Weights of a small GPT-style language model, trained from scratch on English Wikipedia.
Size: 15 layers, width 192, 2 heads of 64 (1 for keys and values), MLP 512 SwiGLU, vocabulary 2048, 6.32M parameters.
Training: a variant of Muon for these matrices, 10355 steps.
MLP neurons of a small language model. Each row is named by its layer, matrix (gate and up: input weights) and neuron, and shows model dimensions 80-143. Each number is 200 + 40 x the weight over its row's rms, rounded and kept within 0 to 999. A neuron's up and down rows have the sign that makes its largest values positive.
After each neuron's rows, "fires on" lists the tokens most often at its 100 highest values on Wikipedia text that the model never trained on; "fires in" lists the words (lower case) most often at its 100 highest values on Wikipedia text that the model never trained on. A number after a token or word is its count.

L8.gate103,171,192,217,182,115,155,196,182,193,203,187,213,234,147,217,255,167,258,126,226,185,229,266,56,172,211,218,146,274,205,205,107,182,221,239,300,216,192,213,222,209,78,279,143,221,231,215,187,231,240,192,158,184,193,185,229,215,276,213,184,239,155,172,264
L8.up103,187,237,223,225,243,217,203,251,231,187,191,230,150,212,243,175,218,147,258,227,183,225,211,172,252,151,200,202,233,232,212,114,111,228,184,195,197,245,212,192,162,97,261,237,152,159,157,159,210,169,138,205,181,127,199,179,168,211,201,179,243,239,95,281
fires on: "s" 24, " his" 12, "ed" 11, "ing" 7, "d" 6, " was" 5
fires in: "s" 24, "his" 11, "following" 7, "was" 5, "their" 4, "after" 4

L9.gate369,260,143,204,155,173,157,191,180,179,134,187,255,182,214,238,232,192,176,291,186,111,223,220,198,193,190,151,175,245,106,197,187,225,205,234,185,177,210,134,251,235,234,171,218,269,261,235,163,205,236,190,203,194,203,162,236,134,231,173,157,231,209,195,251
L9.up369,149,206,155,167,197,197,219,165,192,215,211,185,228,217,141,159,262,208,174,202,204,216,130,193,224,190,209,202,191,264,191,235,273,189,177,255,238,255,205,178,306,204,157,276,189,219,211,210,252,240,162,198,239,166,191,195,152,246,298,169,215,163,226,249
fires on: " had" 35, " has" 10, " not" 9, "ed" 7, " have" 6, "ri" 4
fires in: "had" 35, "has" 10, "not" 9, "have" 4

L3.gate443,224,187,191,207,179,135,220,211,204,209,271,252,223,233,164,96,183,207,267,119,240,196,166,187,215,166,179,177,255,261,79,201,194,160,242,240,211,182,197,200,287,191,182,172,208,166,233,301,233,186,212,270,225,160,207,209,231,256,182,202,187,164,170,209
L3.up443,198,296,174,186,162,150,271,204,200,228,215,198,190,174,197,187,279,310,222,200,216,155,214,221,202,148,221,200,230,182,172,174,224,165,192,246,189,184,123,224,248,145,213,174,243,193,146,224,244,268,117,137,171,181,232,212,198,168,177,137,211,187,163,237
fires on: " through" 26, "d" 11, "History" 11, "end" 9, "ation" 8, "O" 8
fires in: "through" 21, "history" 11, "throughout" 5, "rou" 5, "elevation" 4, "population" 4

L9.gate455,213,240,217,221,107,196,225,272,252,126,197,173,244,253,226,239,207,226,186,186,238,227,228,176,212,271,182,229,225,236,166,211,282,202,220,139,170,236,214,230,186,183,221,145,260,258,183,168,278,183,240,174,213,199,174,206,204,195,193,177,157,228,201,218
L9.up455,248,246,220,273,200,180,250,191,149,213,184,192,140,153,221,178,189,262,138,188,196,215,274,163,162,172,207,266,240,209,222,180,237,198,146,205,192,159,189,202,253,234,291,238,213,218,252,191,152,229,173,275,228,158,211,220,243,109,259,219,189,191,194,224
fires on: " to" 15, " of" 14, "out" 14, "al" 12, "t" 11, "ly" 8
fires in: "to" 15, "of" 14, "without" 14, "t" 11

L4.gate59,179,216,148,171,146,125,184,228,241,109,214,123,241,166,112,150,217,170,150,263,158,223,157,251,165,186,229,149,254,187,151,223,200,239,220,175,247,203,146,250,216,179,281,214,156,221,221,199,161,182,224,192,237,205,253,155,306,219,273,191,202,209,121,173
L4.up59,178,234,139,203,140,110,197,249,166,229,220,152,214,174,220,150,168,214,260,190,226,178,174,187,215,240,206,150,100,187,190,291,149,198,131,268,230,255,154,278,189,218,216,242,197,199,190,266,231,208,213,183,253,198,189,199,158,219,178,217,223,178,122,196
fires on: "s" 100
fires in: "s" 100

L4.gate106,183,205,150,220,149,187,234,148,194,248,184,262,233,142,176,190,216,243,210,219,170,223,140,193,241,179,205,182,216,182,264,170,151,153,211,259,232,279,180,280,155,234,271,243,193,216,192,202,260,156,238,193,197,223,174,264,163,172,199,143,258,127,211,173
L4.up106,171,248,145,160,238,167,163,236,250,185,209,204,237,223,216,256,209,137,248,177,186,122,160,198,180,177,252,169,156,239,213,179,219,246,121,267,264,215,212,224,246,162,190,192,258,275,152,186,224,186,188,237,174,245,228,157,165,268,243,157,182,189,205,207
fires on: "s" 83, "ter" 6, "my" 5
fires in: "s" 83

L10.gate136,237,195,114,174,136,200,245,227,174,241,226,249,236,206,166,191,229,155,168,329,189,214,157,142,203,223,96,169,190,192,213,182,214,192,193,202,113,286,197,245,186,170,196,207,208,269,158,199,225,189,166,209,224,209,193,186,194,223,269,236,205,230,279,169
L10.up136,218,218,200,234,120,194,240,175,210,289,235,242,149,195,201,244,218,207,259,217,169,204,214,180,272,178,237,176,98,205,170,238,175,214,206,171,159,244,211,205,189,185,142,177,195,236,237,231,232,192,204,304,146,247,178,158,221,216,222,166,206,138,216,209
fires on: " the" 31, "s" 18, " to" 13, "o" 10, "li" 6, " large" 4
fires in: "the" 30, "to" 13, "chosen" 4, "largest" 4, "s" 4, "across" 4

L9.gate48,208,154,244,195,142,164,221,60,229,243,170,243,233,270,163,200,158,251,243,212,219,138,195,202,144,212,223,161,186,170,165,251,182,211,307,250,240,208,187,182,219,138,239,194,235,165,288,226,221,284,107,209,245,173,176,254,183,193,222,182,232,172,245,123
L9.up48,228,221,183,217,200,117,182,171,162,238,227,165,201,242,210,218,164,170,234,150,164,182,173,161,105,190,127,191,233,176,108,186,222,210,192,156,182,204,160,147,148,184,185,163,198,199,175,116,135,237,222,154,219,147,204,191,172,258,180,196,224,135,224,226
fires on: "After" 18, " with" 15, " to" 11, "hen" 9
fires in: "after" 20, "with" 16, "to" 11, "when" 9, "while" 9, "following" 8